From a checkpoint of a small transformer trained on Wikipedia.
Architecture: RMSNorm before each block, no biases in attention or MLP, untied embeddings.
MLP neurons of a small language model. Each row is named by its layer, matrix (gate and up: input weights) and neuron, and shows model dimensions 0-191. Each number is 128 + 32 x the weight over its row's rms, rounded and kept within 0 to 255. Numbers have three digits each. A neuron's up and down rows have the sign that makes its largest values positive.
After each neuron's rows, "fires after" lists the tokens most often just before its 100 highest values on Wikipedia text that the model never trained on.

L7.gate135:134109118188119110213110115158115183115183157124100112153131133120181128202045120170094148128142120153149053123149159151159114179136103106098151103091120151137192092116121152135142216125073107198117129132112146196110125198153089105058175174119135150161143130142149143113175156150065134148103145101073144159170108144127106091145182115064126115174112143150114072166136087154130193119117085144139104147146121149134144081129146140132169091129138145139154081106104115121101115089114143117147119176098118149122115167117109155173138123217150162137099147150107103136105144208167113102
L7.up135:137157126166127099142107158180092136097047145083184151135154142106144183160132133102109127143086163185157083092111096098107163137148121138186101149148124134156105124147060114105147103088112091077159111130114116090094130110101116107155196181172118135200148189182156091127137142140092167147080149123161182146117140065108163132030132081142143135137094108124133123194114081112105096140091107154139111156122136144131172084143073152140117150114128092124150149155140108157126095104086100057129102175106165102149225193124109146144133095157157094165109112088136149163101067122136087089
fires after: " ", "s", "N"

L9.gate382:136148170155171153077105176168141084163057166127165141143190093132123111158162148169099106142115145213103072174116146134092121147117121129126116127163101173163182112154111123112116127126176149086159128117088094023085166124123110160131164147100120080149130113124123130175159114102133148159159166102109115118180097148160157096115170186165117153174111126158171203196103133120126126120156154099080193139132107134093157135073128135115094105142175141166111108089151142135071153165140186174119072152090094137164103127149053116149156145078132131120186075160089144144088160099141146097
L9.up382:145154105136157182089123111140098137120071133139134126132119117136131198181073179198140076123121084116095124064107144103103074144131094138126065124149071094156077126133174059109088113122118115071120154119122033112126128123115163129119174146087128159123147081153139091171153062100129063162144123165092153192123180174131126095118130094073090182113172137117138102107159160120153086139108157094118127170142159151098160098143167136108118162180133082176160123161113176147098114167162125110138089106119161097143130180144108091135133201142156118141146119158072115154091135121188093194
fires after: "|", " on", " in", " 19", "On"

L4.gate150:179206097142108153167191141167154070146100173101092101087119098140176111182054111169135147108053134186148142133132151153169121176113112148120080101147148152175152107133148110113075111094139135125112158084148099071179147090208089064156118102095169121159095115140146106127125182095162121156104125094157077127116083119115099137154138121126121156143183120113145151099158104158131089186137163136154133155185129112133131091088187134081102078072145067143145154140086106080143127104156123152148119127088150084176140183108142146107085145141121115117110153102092222118151123170145150107
L4.up150:069115158170067109109132141125134154172141147094117124081089116124113107109146138103104176143070073129092093082115195114156114164157092098127157135181140153127141090120147129131115074165121097068090121118136110134054144121133063140174115118118104119165169103111114103186128128099105174160141138097193103093134113139154154119146071144120172179149122136099093156095187137087120148109168160074152127111147141083124100125144129141162164138186048133152173127137144069153161133099157126050091169133086138087143066111168164111110062135069108201111110119079160077139095103076101107137
fires after: " lo", "it", "le", "te", "be", "w"

L4.gate147:118101163155090160223135169134071117135128157176117123105140140104095100134090085116104114102086147070118111110141117144148165125161151086132106091121150070096104146149163137138143127125137191127106035141109122110114153202147089113113124071211170170115118041142126107112095079102106073104116110124152173175120092135131169135113159118138097118070047131175105119141090109130083082076172073146200130129117110096100133160148108127139099151134153134136185152145184137155143104094101161109137136112176091101159127129111108131125117129134135141152171175072156179136110196193171129106
L4.up147:138134118150099131153092187138134137180123113132093179134198016133120146102120155136072149153130049071167144145167130107141134205168096169156171092121105121173100059168114158144137127092081121121107098121083144085157124074096094100092095119121124167105102135156115180130143101171089144072066057162167110156134132124134139134101125148145157152078139100125089147116105132124160107115089112176162117074147092197093176114144106169107157075121088120114136132096103115133141142152135086150121111159082119094108128090133090181131151117167086152136122151115099198186183103126181140134
fires after: " co", " C", "B", "hy", "th"

L4.gate366:200130040157137128173125205182092159125090068168151114146127110120074120140125144070093116119135114090192129143080131117085151163143168120134155133142095150100138119135161144171177110098098131109169073161126144133160181087138116166090136120147127117147215159107114144127162147108167148120125122138160096074143159102095116135161157048057097183154126134076164147170157150134110125159104082134139112092147137216123166115145101125089102119160081083115129177213112125174128144173087090176072125143156134137159121131071130105150142125117092115149191106089144099113146111122111159131
L4.up366:108166127112135094120098178163102110156176110156122175101160177157051130089141071131158111122135140142166151079108151104120152148193082142090178095152140125107176131154114140118123130135096132163126069218135139161053130109090142164083191121135140121174145140124027067189143141121117072134109164114157085129095201121150083096105095149121085113076113157129148146133122161128120155179143102142076090084137090134135153163172075098121165084107082082133187140104123115195145188136132100108145096146146127154128134137137086111129093104118115126183161123109083065101136107162119131140
fires after: "\n", " "

L9.gate244:099066104061133151142127096110101163130144171142127092138138077126116146115118112131114138108125116173157091130103177155208110123109124094123094190097110126148033104161169143142108127123114166173245081132146118148137145165124125092083131175164111103124110083084161077117127107082170113129096158120082128157144156187081169087117125153138112125116191085240093112117121133110102165104168071148125156141122161131119172112112149120129164139129154116083143174109070116144120107145090098122121222143134118085127083101115167156119127118131113111055107114095113145144194145118080135139
L9.up244:174156115113109133110125138124102101152146104065158114120141097147108130095079072106113112139137117103110084141117129110142159092222145076118116156102148138110142149096148100167063075133109146130164038165114118098156073170182096145170169141129156154149134117107189098139142120137138145152143144146149121135100139115075117142088130086163166137141093160129128120105174130098043058149130086154207138096177098166080094026137168122127066154102137110120095146108133126107130164122190138125127192164136101198137119122091181126145083093122151135177082142108159082122131104144166064102
fires after: "s", " S", " was", " ", "al", " Th"

L7.gate302:102127184189139091135132115163143137104128191073152097140143120098136063172085118053129112126164103130071157123142122168125096113112106169172098116096137068156092092100152083125191117095097061110125169120201131156104175124138102079153079119137091147129070182165130163100121103136136167117148129073109082163120148154063127167173112116209147121104080125102144067110142165044103163163132129183097099153136139181106155165184111054142095114114123121104126118126163123141120126162113121135165055101129103150165149159130098100124134138151160124127112132094172147156099166126136084082
L7.up302:122155098123121139146156085094159135170160141102193149063126158063104131083077173138129157157085123153118129138124082165161174105133064137123163157138170160142077082127077084120178119086129165146111057103080163119127120117128078086133108133124106120118144185134054145124159123104147101151117145157137123132118098111128107109114081083122126120128108134127193077079140197126085155175157126094098114136137176132175127084090073153116112111198136118128148118105100162088104152141133129116159135191079111097091141065172125126106119138214131180142177188115135190147062130156159076135
fires after: " un", "il", " re", " b", " Un"

L6.gate10:110095109100094083127117082094097105102151133155083096156142136129103084120103135114124158198147151161097089050121090154118135103092133073128143093079122097149132121101169085089157142078132104139162109154100131129113162235134166084108192142135109177135113149074106130119097128175131121158126078195139187136166121094115130165111147113164125143120137143128131096135096068068067179109158154200184126169127131139138173139138099109089150084176171094155104078130170122086111136135161102112087094093110124175136148162074068147149146141102100212159102150133102169182102144147098149116
L6.up10:133112122123073118138136123107119088107168206120104091166106078112156100180132168194124153110129103143116101160169160178145182052105156124141156145139142054129205101169101161083094142126097071104113119109138104069065117150069156126065115152158159147179124157190123086177148123147129123134085119152146165149166073126127101116145130139135125165164144131109167105077154141159118130132169097151115131155181105124167176100134152079146150142105134107108134096105032118163139172132144077159074097128101099179086114129110082163154142104144188161143134128185091077128170153113121093159
fires after: " in", "==", " ==", " ", "u", "cu"

L6.gate320:184102115165108143123106053117087149131146084130096137149147119154166099113171073171087173103159131163154158157112164169155124123170107129134162088122154132135125159123135182159150082140163144061103199196142082156118129133174140172068150167068140075170147139134158086063104119133136144114093117118103165178102149211131081157124104133094163164200176114152150131081132139121131085144142103162140139201118091112150085182123177079157107124154162100110116089096172109078182159117149154119181103125107131201113139188127137113143123113100129159089115135115126116115079155119091175126
L6.up320:170109144108071110071111150112161162125070072178074145082148088124094113083091155123099125103114089112126134034100154146118117110174153175147167158064080119099079128077068123161170154128088161156132100149136091128103111122168121140126178126092119129117106147101106147033108119152143150091159133122149117162109089146170106133135138162117100179203127177176156134142183151138143119158178125152093088156123105132169112158122176091187143150075075108125107133113170127150136117101135180094061135178096177114164126111197093122081131104123146173098097102109106100108161110108093088113
fires after: "li", "th", "h", " Li", "|"

L10.gate298:131139091171128135068131098131149185132091163109058106128190101109115089071115139141146138145118175104071117146128128147188084124150116162152066129180143137153063122107158144133166163113066171138194112105101080164185167126150109163102073142110091163166135066094122095097179096201160132096159119137154122139162099123119126166174134069137094133083098111151102116141208108103120143154134153133161138115108164107115102136149148159155074092154135098081159129133169121169083057164089095066157110127124123102144153096116170199141109136075126107107122119153086156094098136193150106128
L10.up298:107151057164176123128119137150138180196117116141171138128146070161153053132160067150081105086139140175114130115181097099109131103161124101171112092169148138056131150058162132123091139076059146117094125176104145093163127115184125153118102139132098131137156118160154171120133144114186115146127191159143084108187147084129140099150119145119177140158133087110110145113130160173151064091144086139130122151108155093122063094157099118144081136139114139149141154147138112112125151131074176117112186132132176149079194112103203150083068145110061124090119130094183135139113065150146094117
fires after: "s", " as", " ex", " car", "li", "le"

L7.gate209:113157142145077098139156136113168109166107156092176082108116162109099143087121151121132158106157114130110089183133161067099170197090106114154128200133167110125108118113153157058181106141136098124156136062102087154132157084142143088108132120090128086111124144143138132116057118114153087110097160064135092153123135120106137139086120119079100111163116147121180181134086137073114155177149118109103141125147172108140131135077092127114111125142202119159117129132211107087154131130142097187156131122059174127136149128138137166074234170107109144104103208178205125161137162151127090092
L7.up209:148121047150151127101119166130089093102198208148121156059142121112111151137122084163149118102088078105120195181050116177100102137144119152074102069150132167072140125100120141098133113103138162184106096105108079125145091114152145103116138164134106147160067147171109151105137157069173160131058114193106121145094142153126108130127116160148118161119165171098062158141048129124141091164118158058142107114143074139132178100102131148050122088126142132151164122175084086118113107139158141158146135157097128122147094149111159086075142139129145144143154126172106065100074146148115153140
fires after: " gr", "c", " p", " tr", " S", " re"

L4.gate357:105141114172116150111116109084116063132088115146164092092193140155119160171064159149110130118161128171088172095082108119117100101123097123117126135152137184126100097115135096140128110125126170103138116027131161152147104129139144070169181109114153065121128143146139102148148152168110100132066143116131129064138156143107105134107089145079158184144134138139199186143165161114128161105117098128168187123179145152104141160182108119208167080090141133098129176128093078141152181130153120114190113141117113079204183115119097167113041138066137144092159101130130180113079160108119111139
L4.up357:140132177122187137181106052102127103180100126118175166102132112170103099106146180129153111070154131166109115122104162119141099134122109144098161165124095145144135110144138144195128103118098149133120112192198157191140088128126082181117170123160046138185107162082173130128112131174137134094157150091125167118138109098149097161112195122121129082190121128174162108092082142120113091129177159102170093134109034113115135098118152133150090192125095061129097132189166169110119192100160101082132140115132157140109100129159145132135163085071120124118131174184153123157195110110118091107
fires after: " ", "f", " ex", "ed", "c", "for"

L6.gate84:043143122118119142080141083110134096165123114168137099127132099139151119115165068170127124129126119056116151106066116166144185174191079159178134076151162131119122130091157105136120128120121084178146158121130067136144112099212066123094131167223092170066093060141122121112143135154153121113133087116093119129081162142087092164120119121092136140143143133081133146133104145123130115135128142146183137095138166109103137152135125074105121170144168129113136150184132154144162186102077119128124197194092104178130061133167188156124142129102168085057125100118171083103126127103142174138
L6.up84:122147129114088171039118116122136109164173102143104145139160157125148127114156143099114056101119181101157100095063086127130090102200134089110209164168181249131143140109168112169116143172117104130102113173098098203124141161119144138145094126106098130117106157094189113059144124079101079111131088195074107115181188147108071078130107088108165113127138153119123116123143105178154116130131131126160173113090132075118108155159133121165181183160080151115178078119107149117083144104173124118115146138106093123100118103168141143086159147156158102116119150158135140148095126144169121126
fires after: " Li", "li", "°", "g", " w"

L6.gate142:130116086143111141101170097091110109117142142089124129143128150115156095148064076161160058149139101089103112145120119126145192124121173132168211080131164092148144092155113102183171167133092132135095169107092069122107106118130134085104173128143158078152069145083182086098170094131105166072144144086054103140091084158118177187179113093157138145185101104143103143117140126110079110122177127133099113099125095122158074174192143141106124146162213100125121145152143094106155114114075063099131086120090105120157089124136133131194186129126109089163149167079108113157077117140105132120
L6.up142:087120189169118101104149189142135093129151101143151147113082131135126130159058123075129113090168138123123110156139168112107093133168127145197134080147145103152108085158149150091141164104141104115123065150111135150054174138163158164101111152132132159107099085108149134087160091108104192049112111164128141147197145125142137095097162144162224079096167105134126121118148120103118144109098151098076086137116122134105101143178113132125094101161121111057213149109144147145150158142114113160108122132092255138159140136083137106170130143085155121100088127169153143114103200090167157115
fires after: "li", " mo", " Li", "l", "on"

L9.gate459:150152075101136195158124106123117188104058134077033159061105093142059136100114171120158158148134146135183126070176119148135113120086117075143076131115158119162170144158139064099110093143145151152147143104139145119065082169163090114114106135124129062112123131120113106093131181158240113132120136194186162145112098123081084152138079182122087164119143150112095123105158109119151057110145085122128162152105099129140133176166141112092135198147108115103126130171138134105149138121139096137160127139152190133120087134123130152122135110110149152053151173113103119161153094091169115151
L9.up459:140100154154151141208128144079086171108152091167147121154128123120156197081129106116195138086133148130093109092163127154074125120120107147173132187152149149122155096109137110146151130126168034168146154136147132104058135175105152124143158123103086128124174137078161053150167155134122124157105116144188109081100094126057142109173148130131159174127137155121069055135150181118089120158085129138117107166077114131087135169176165076159160161189125075129134146118069100118136103122172118113101147142110179125151064171095095103153153131108178097140128201141149068116155112093103127127
fires after: " a", " an", " the", " one"

L4.gate291:201090119123152114105106159144117097126105062125195190098156136150170149091079156190166133098111086121158156167101159114131146155123136161171109140118120144105164123112137119065141103081158143130183068125154159134116115114135144108178116109116143125156146142156130128129144147166118147135150148085134161125131098211225147143107214114138111161102107195150117185150109135138090107109143182119140122088143097086107047099081157129089092111092106123130170112073116090086105103077135086106085156068104145096121104147166070131160147156166113146130110140135136128109039105086169164073
L4.up291:151135139071108170159190108151110121146091177138082115181064114105091095115157173137145148161130170190101141171147125142184128161119149117180104152164099117153104147105153131064078105143148147156138123138098110117163103127093093121096132152164086111108099109155155162132128158166122121092129150162092065146162139167156088093068139078189157066126107156123073104088103112140123106135198131092175083122115148142137144157125150097139090158124106142130111183118146110122153138031126078119123092137097151123172177105204145148099152169150090146140116087139052227129105177103163143127
fires after: "th", " h", "an", "l", "mm"

L4.gate258:091095114063215168217110139190143112134068117133093107108149145123104093112114143080119132109164096080120107138145101173131129148116118126172103109118112092132154137112090110139185061097097105112111162075112094124061128123121083150149183110130101081130079105123149107095078226190128135126114166144128133130098102140120103113116171165134159131125104125128122091146138146125135105116126115165133169138109087142103147118177100071085151152138188176076159166114169115154172157151128115079109119145071152175122113099110104115151138138039119107045191159085150069106142146101182137118
L4.up258:080085161134122070164157155149133126148112131185072080107127138112131133159120101029109160138158095072132111083202155136193178116114117175095162144133124101179145131098149130106211096170152128128154153153141131103111158131168126086126153110096123162089078049151147168119150087147131141100143125048139149071128147096084133147140134090126112092108089123100127097102157143142162143118121112165130114128198107168103106054178093122162149075115114134114056153111134127165145182147109115085146130130102182184085154097139137125150107190060127084113135124145127089102165176124084139118
fires after: " the", " an", "al", "ic", "ical"

L9.gate0:167143121085144109196100148139121151114143142158167125109134188126126140090115091111085096139141109137134138130131100113150119115027160192133132086199137167159099127174140114143153088093106103068118172125094113117164091157174071138133130069102139091142101100141087078133192142128144097121124119058178134110168087128138076100079117068093132137103109074129164197124146147093083165120110117148131110092099128202101147105128099123074138162159147136106085117139135140151145127171162118077132164068057117179135132155145166140133090121155040091171116090074104142112180171125104144150
L9.up0:164133158111120092115057121105111166114134165162119125171134151107100130159135209150124121157120142119101132119104131133100160112127070128115126120170144092115126163155103148184031119176119142176089181120200100075184169104029105117123106161208172089129099069113111149144163133136177133163115163107146136138108169093118094176101125089130122138124100145110142123084129134106160137101123164114135071126197094035142103168086111120154120143087152085093156210108103143114160144117133106090108151133045104172120130166069124143130155127110135132131142119061095122131121126195133138146
fires after: "\n", " ", "-", " |", "|"

L10.gate418:114100154132108105149148131140154148113129097184205088110097089131171103135158220170131114154169070197124164183128152172143087174124058105099107157087089133113094147127150140201148123054147126148129168093124198164090106150134162148090093181053121136072104174114085111111104137072144108165144176124212121108106125190127147163151160108106170116126159092092108145203131096085164144111156121142132176132114138160126145146180138123085092139089123106092119168128102120153145157164130114137116104079118109119160113147120097139125139105113142125124172126171108096188144160108157147065
L10.up418:175115151102106140118131108102083148090072151157196146171160163141168158144132094144130134161113146089109071116123165115194115104145118165176145118126148153130127117153137119128073104088077127099106089211145125156109155126093128144098149145075064134125109152170111168113127105112122071127099146121142135094180108136096153182125138081034153122125141118153112131097111125118132158138168082101079122136154147073116107114188083070137136092133152103133152180133075171130151188129132120100118080151153118149183194145128149139187161092139066109099125100084070101142073182121200210100
fires after: " ", " F", " f", "(", "-", " ("

L6.gate8:133199117180146142108108125109094183170139161167148125151067107122144051149114106155098108118157111199090132103074184110169133132160142132133114170142127114101151123118119179107135120092182065166154140133107100078114162168108154153102106090150094117121095102106146135138065136121069109148229107126077146083153163158130140127128134111133140141158092123126124108144091122030143139078141147107100099076119126154094181127128113070123113140138146176158091185115093128057103109131097128116112156103095094108108111079075081138067039095187078142128147186133128154126136097149142159137
L6.up8:139093118016135158093132094090160146112130193149116121153150132143146126137159128126143085078115142150130141149131186115149172131119137107145142129116135139174121191096086100074138131109179126129117140104126127200139145132123163102115093118057121104140151096149153122129089131121166099172226099234144058121147121127146110144144110166139136080083187053076053143168130079110117162095167165110142142131125120091112104153146096134111148064141172162162127158132145083147156127139141086159176104162134068142127122144066135128172130125140124153178163114078140096099071138118122175076
fires after: ",", " ", " (", "k"

L4.gate455:143122118186118122124155207157106109135040106160135114077112118085104131149134142142145191107154133147092101114099099113132110142147117128112121136103186143188144118160142108114143072156121194210134110142079173102141099176151144118135114123108151157108109085146072086076070127144096141112137128144086173071115190170142098146147140177104207137121125153128169149147119183119162112136135086180175128160082095146107158158139081126122116075155165164144140104124187133180180083150097161138155129115045159156202090118129084083117174092133155082142144096135128062112120117133116161142
L4.up455:105119129126176122116152148129083093091133166108120181085069124075035119139158185125094123083049089147121106137123075145172061174165084094092143174060151110122111106151122152117126135141108128164166092167137078097121083151151084123109147103098123081102077121134088136104119163073140102145110098090082158116076124133035094102160082168083111106090169175107090178136133071145136122200089103105123159146081172087125097128105129121086148121142087172114156153143087126144088127127093136148115134144171101112171133144067140081093080130100146139115108173131124134126176144140123134164
fires after: "ro", " Ro", " Bro", " comp", " f"

L4.gate105:090063159149128084133079107113124084143107048159108122196128140093136168066137141162123140064127127113137135132126116110199117112095143115108189133154210135097144105121121126137161175159104133076130129141080116102106077100154126144096160118161189115090097199140127081137143112121175178077115066072104075104118110174129177192091157145088148167140128122145154180222182047082142110085113139140151101115162126136065110132097128101167156098181115127127136115134111114115139154202168127136135139119129122089178113157134086137176145128104113108164128136133140140134178113143138080134
L4.up105:109180159132121155102073132084155163081113129173095133136088113087151135100102161105149154118161198095120124102138151117168135083116173124143171156104100125187169155104141148113155150144139091066113095114120126138128098173138095163077142118158088159096136104105152072104114139104141132111110106059146114115140162054195108193099048121134100130123199131119105180157095140114178139112122115163123173119124070167048167169090114146163116093153138079143178177146117142106168139117156135133058122101151165118179136102119107193142135124108115145172131150235122116106138186139103170113
fires after: "en", " Women", "am", " ex", "f"

L4.gate207:115102127109165099128198160121112147154153192144158147170103143079164116095130114166100129119111115114156066130078160158163074095064171122144170120079124142073125064112141129137140085120113078092133153146120119122139169163121126136168096127163108071123103109160127161098134046128079064138090048155096131172135106089145106106110178123194125086085117146142169085128134086120100142114090183157117113129102103108089115110072107168126121130148110105129109126073121127133169086196028134105152141152147152157136166072124108112118099153152159133074131203106142062137104184161120124123
L4.up207:183091125085159100151082196145087130097137123123090107087096143100147100189120101160057126141111130102188169091148146123183096127091133136078158106084100071114085148144112099117155116109137111148181197085139086110103117189142190130184157113103117108144084143103169084156113101171100082185162151058149145102112158117131124146169152093112132104147124092116051103099113139142176105148082087144095149123137173137122141106131092138130116135154133137103147108111144157177135167131144085116122120163116048143105174108167199152183147127093214106096099149177136127132141134124202148111
fires after: "s", " do", "fu", " Do", " Lu"

L4.gate132:094135148167149133122149115203142111112192099106117089149149076164137116134113173113115138076105115128139120151112136131091153100126153131119116122137184126134123168152150138055163159185157117135147146069182106055117179128111083103178201135148125152135074161159116114100138077120190093140111206113118085149094143125107107132111133130095064139175096119105166145160151096153097144078117113078062149190097107124116100132150081107124119116102151086149172109152119076166213116139144057117106155087113143114093153101113148098081176118096159152127158228126090113107099125084166150161
L4.up132:134145166099114135128192101140113123145130128130080131126124163108151184121128087130119143099197141110105158120141095128143162115091174108139131083141134182134156030134106068124163232104121092146116145161087126148130144131096085110167130121183172140062098103150162149133097117101116071099045129114086105137119194139082147137145117166104108119157075118105168158104143196135131113105166160123069138158096079134128103158126182189088162085119156105159103116155117110147111141106105073107125150171152201119121112128098048148148125127177120089110122082188109131111048097146142147092
fires after: " re", "ri", " pa", " tr", " Be", " be"

L10.gate296:145088097115113149082138102088111106083070125144144123044100096074173127173148127107127178181145090095092119170147120133123206152141125105091110136160132142158143190134086141192154144128122121083230162062108142086167107162195125098136174092112110128125132083091160158112152081146121135117171173182108166145126126115107094182119085043091141092145139116163107149145144113160127127083156121144137157164046126127134108114117124170119155136114151098124187121181113121153131098133128115123062109152123093139131104166110071134100155177125138143096085212148115144157134124119190093115
L10.up296:127131068099129128165104068151085133134128135172133150095098131176183153197140130111097104133168148176116122064163164115146132111136032128127159123148151130163140104115131140175123114201149113209152114124143101113112102110130080180155134130160091127139089087112130139162131120117113131127081118119178096156085120093162171156152165141057115176113120084126062117140158163176181115154153103162114192107141119156094123098134102108122142155137159160137136126119187132142175130163113170220119171101107127167103117106117170128089116135056088114111128058121189074086141045122169109105
fires after: "s", "o", "ro", "li", "jo", "te"

L7.gate280:151107213155097123172121188115128083132082157145131094153129111132092211163128107128118183176191118121112100135111160222189152144138164125086132105124101132132124103106131150147142117093060156128106057119149167142113126116147135178123185051185164125109144100090149159080111120127150158112070112144084134135156103112166144123104105084068132157076168123164130138129128082170066117139155133108126143096109129167087076135069132072098110066119140147185134095105157098130185158071131151115124092136123115119128097165133075175104139126116114186091114166126137099075145147135185099108
L7.up280:139105190137149119170114155126102130134104086161069104155160058092142125094150103130113123142133166138160135211069121142169135090176135114088192149166180130152100123156097184117064145086127167130093141126147099123065160132190132090122141150154142096088119211129124118152148150121146148154185135149092136118143093152198177087072100163122124186145140135201131117102122121086130155124193117085165079145147163108169110131144144106114129134106108119124092110079125186096169133098150121099161061167063148086129142080185113136103122147163130089092131128122085115097193151145079096137
fires after: " h", "th", " Ho", " co", " H", "h"

L8.gate15:133110125091179116144092120106170133150121098098156095096054143162076164109157064164123114127206110155121117126099155083081119068139121126169117155088134169165107162181121110157157141104117123109133089107048137148197135140194134201106146110094112089125144140165111092152167119156128153115115146137084180197140156100113125160146183108156103192091183126144154118103135176119113095151135093167116146111130112063119146141114125059150127164138162155161100180109108114119080124138089113132177109119143121042106088130115184113169109070194125105157174117121142124061125157084091153127
L8.up15:100061144136107065112152104071148138099121214133096163145168134114102176097143088066148160137084144098116212152139126155123137106121108121140114119123123172093100149140138192145142121112104129113063119097151139084131147149113075123135145130138207064094188115141137072209096085149143161205122130105138094140119127070157067163105134133120113118152135179141170177187114142127112110131147110152119107131077204104090131166128136135137134143134119106119203176098155111127069127169114147089108107149136104144099097134127070105165128100123099124098151143081170132145073163202113075112
fires after: " |", "-", " is", " was"

L4.gate282:120107076108159110163154218193131114116103144097085130123136159136147164105117172125076164099077121091135137161121104085078088141164156178155098131106101177166204139194172121128116138092119097141122086062109092121140127124179139195117075086121105110204158101137085149140172127131130132102088183171153168147093100133152059069096120062120156156162056136091096143104137105157149155129151116091192125150080128134138178118081079103107111162103106147122094133129144120121140127065094151179139184111175121117129152135081141104174125182138126131126144127108162165116149172164135148133
L4.up282:159131169168186108111148189186125077098134122128108152122140149141063063133169122080138148130118079181115134166120161140201106095147122113162124096133153069084160154170118094099171098132146149121160175118058125174087179157131119096137104094137117199162126126080033125164101131145181133157099198126132130133123146152091103122093082079128089134115155146153127106176135084127109115145145098127139130189109154118162191062113137113091119106109050175116121077123092176181184190107092134113122116141156117162135102097099156117135109123136104141139098144108141129079142150157075127182
fires after: " ", " V", "s", ".", " Bro"

L7.gate87:121140169141193048118171150146138135091105110157146109117159061149119111161159175153121123140143094119171106123112155124151111091150138068150096136150119139172105165150164128169115118122212090120100148107078094133165184120091162170089101149135103076091124126117126137109092109112173100096153129107132141136190194116134124135086162124120095127068089125126197185122242094091128141087121094189169142133121125176212176118184114114131165119137161149172130168148158123155116154162155159188089066091136133133139111149145141124128186147126084154142189100149102121172112140134164166127
L7.up87:158132107106114195100092105125082146073168131157133135101122138179168151195170102157118168102121064143207106112162173117141166068123115119135080141112094115159092088195157078130107121122087095132148126154129128153100133124058168082130070146157123142161143120173089097165155128147125135129131054080124062143136121099139160067059093140129109154159108169100131098093105109111162130054126169098143126191140143088118101100158144124124147130151165131130131078095111140078158146107118128127079149159129175123089159142065103137100118115115163136089147134171160151089078077056193163151
fires after: " 19", " de", " ", " in", " F", " su"

L9.gate284:168086137107152139113145112118137089107067050144145081098189018152126116123113176161083129135186150149154100155145129137088086074130097096108209156095155114147138141105147131078103124136093129104223127135059107157149137089113134091155165119137102090158132129072141137129127093200100131102126119125125136184135112158123151124105139159148122156137063156126118142084154174113074100119140103134093091096136163038104101109126074123159144113143154123147163184144143114113136188130102124096158110106100112090097207106099097176101127128113126235125163135107128149138128105140129097155
L9.up284:160151101129122108142174133107109149143137101141169105059115103111124076083122179121115144168117085104129130121110114124209174096124147095142157100153190125142159061125090135144160129146166097114129089173107119089114130077162063109060127114142077126113108089096085105119122158073084207131100145093114109109122113111118201161141106078128188141157154142097141093146104148115105184124169144122075109148099226103129090130116117121158150192158124128134153158147126206136162085178143146098101185098117124114115045117149093112084120175114115184096218104127113137151148122124098121122
fires after: "s", " ", "c", " G", " C", " con"

L4.gate247:140093116109132135149133169121167088125143166148213119138187142117101111041141097117101180034146096166124135144162168149129088101132132139107147100157144122143165100139143160155144143154112108116132167088115107112095094181112134102158135124169163132146146197185146161147114167125154148066141147051078121134128106167130088186113125064142081173152111149102145121173175045100132157142127128095101106139147137129155091126187106133119138126130088146154174097102130162158151136186104110141045124149134134111130115063159132151082075118118063143107135167135167090096101165196157113057
L4.up247:143153071177147081128126139187169107143080197140116163123106131112132130118138097139141149158107121175141154215115145115193161128133119135105146181171123102087053127100131069135124129159151124027107096155146149063121095130126095122127110087078110133131129118101149109151177083145143064165140142126073098162122148126119178110115127149083133130121030140156150165106138130172132098158096079133088129102145146166091137149110067165104091093188138115131121095166154114112152114119162097136110151114178165109106191097123109123109080096164138161160118166132073190201078135108188113144
fires after: "s", " re", "-", " I", " un", " ("

L4.gate487:169146074124089169151151107154111158162126074139165124126110129075089137145204153106170145133085140101121129100121102145156190177189157124136091101140151177098093153112136102119174078091162179187176125083110125195112124150093104078080128147086172098164146089168187126068079118136153088127149070143162118111164146183167143113138144175102071098080120100086112169127119142145108119131148136150150094163074075154130166121173091183133125115153129165119143139125203149144137052153124059127135139088135123132150140078166150162120156114153103108142204159139181158119115118148130160109
L4.up487:122127104136085043125123165112164153127126110164123133115156136107136128124077089067108149163182114092157091114144138072119125154181168140118140164142194094153083103141183061068084110148092092142079116149134085117072124223167103140120138101104130142127053019186154139142141113136058111084137158108174090146122120159153198096184155115164169114152153119084155141141126166113132157160116114119094176111104137130140160118104080102145114150150067110141112167135076084149139113104143108114079147119094149103173193132089118138143099162124157111109131121136156085182112134142167121110
fires after: " remain", " No", "ro", " Do", " Ro", " do"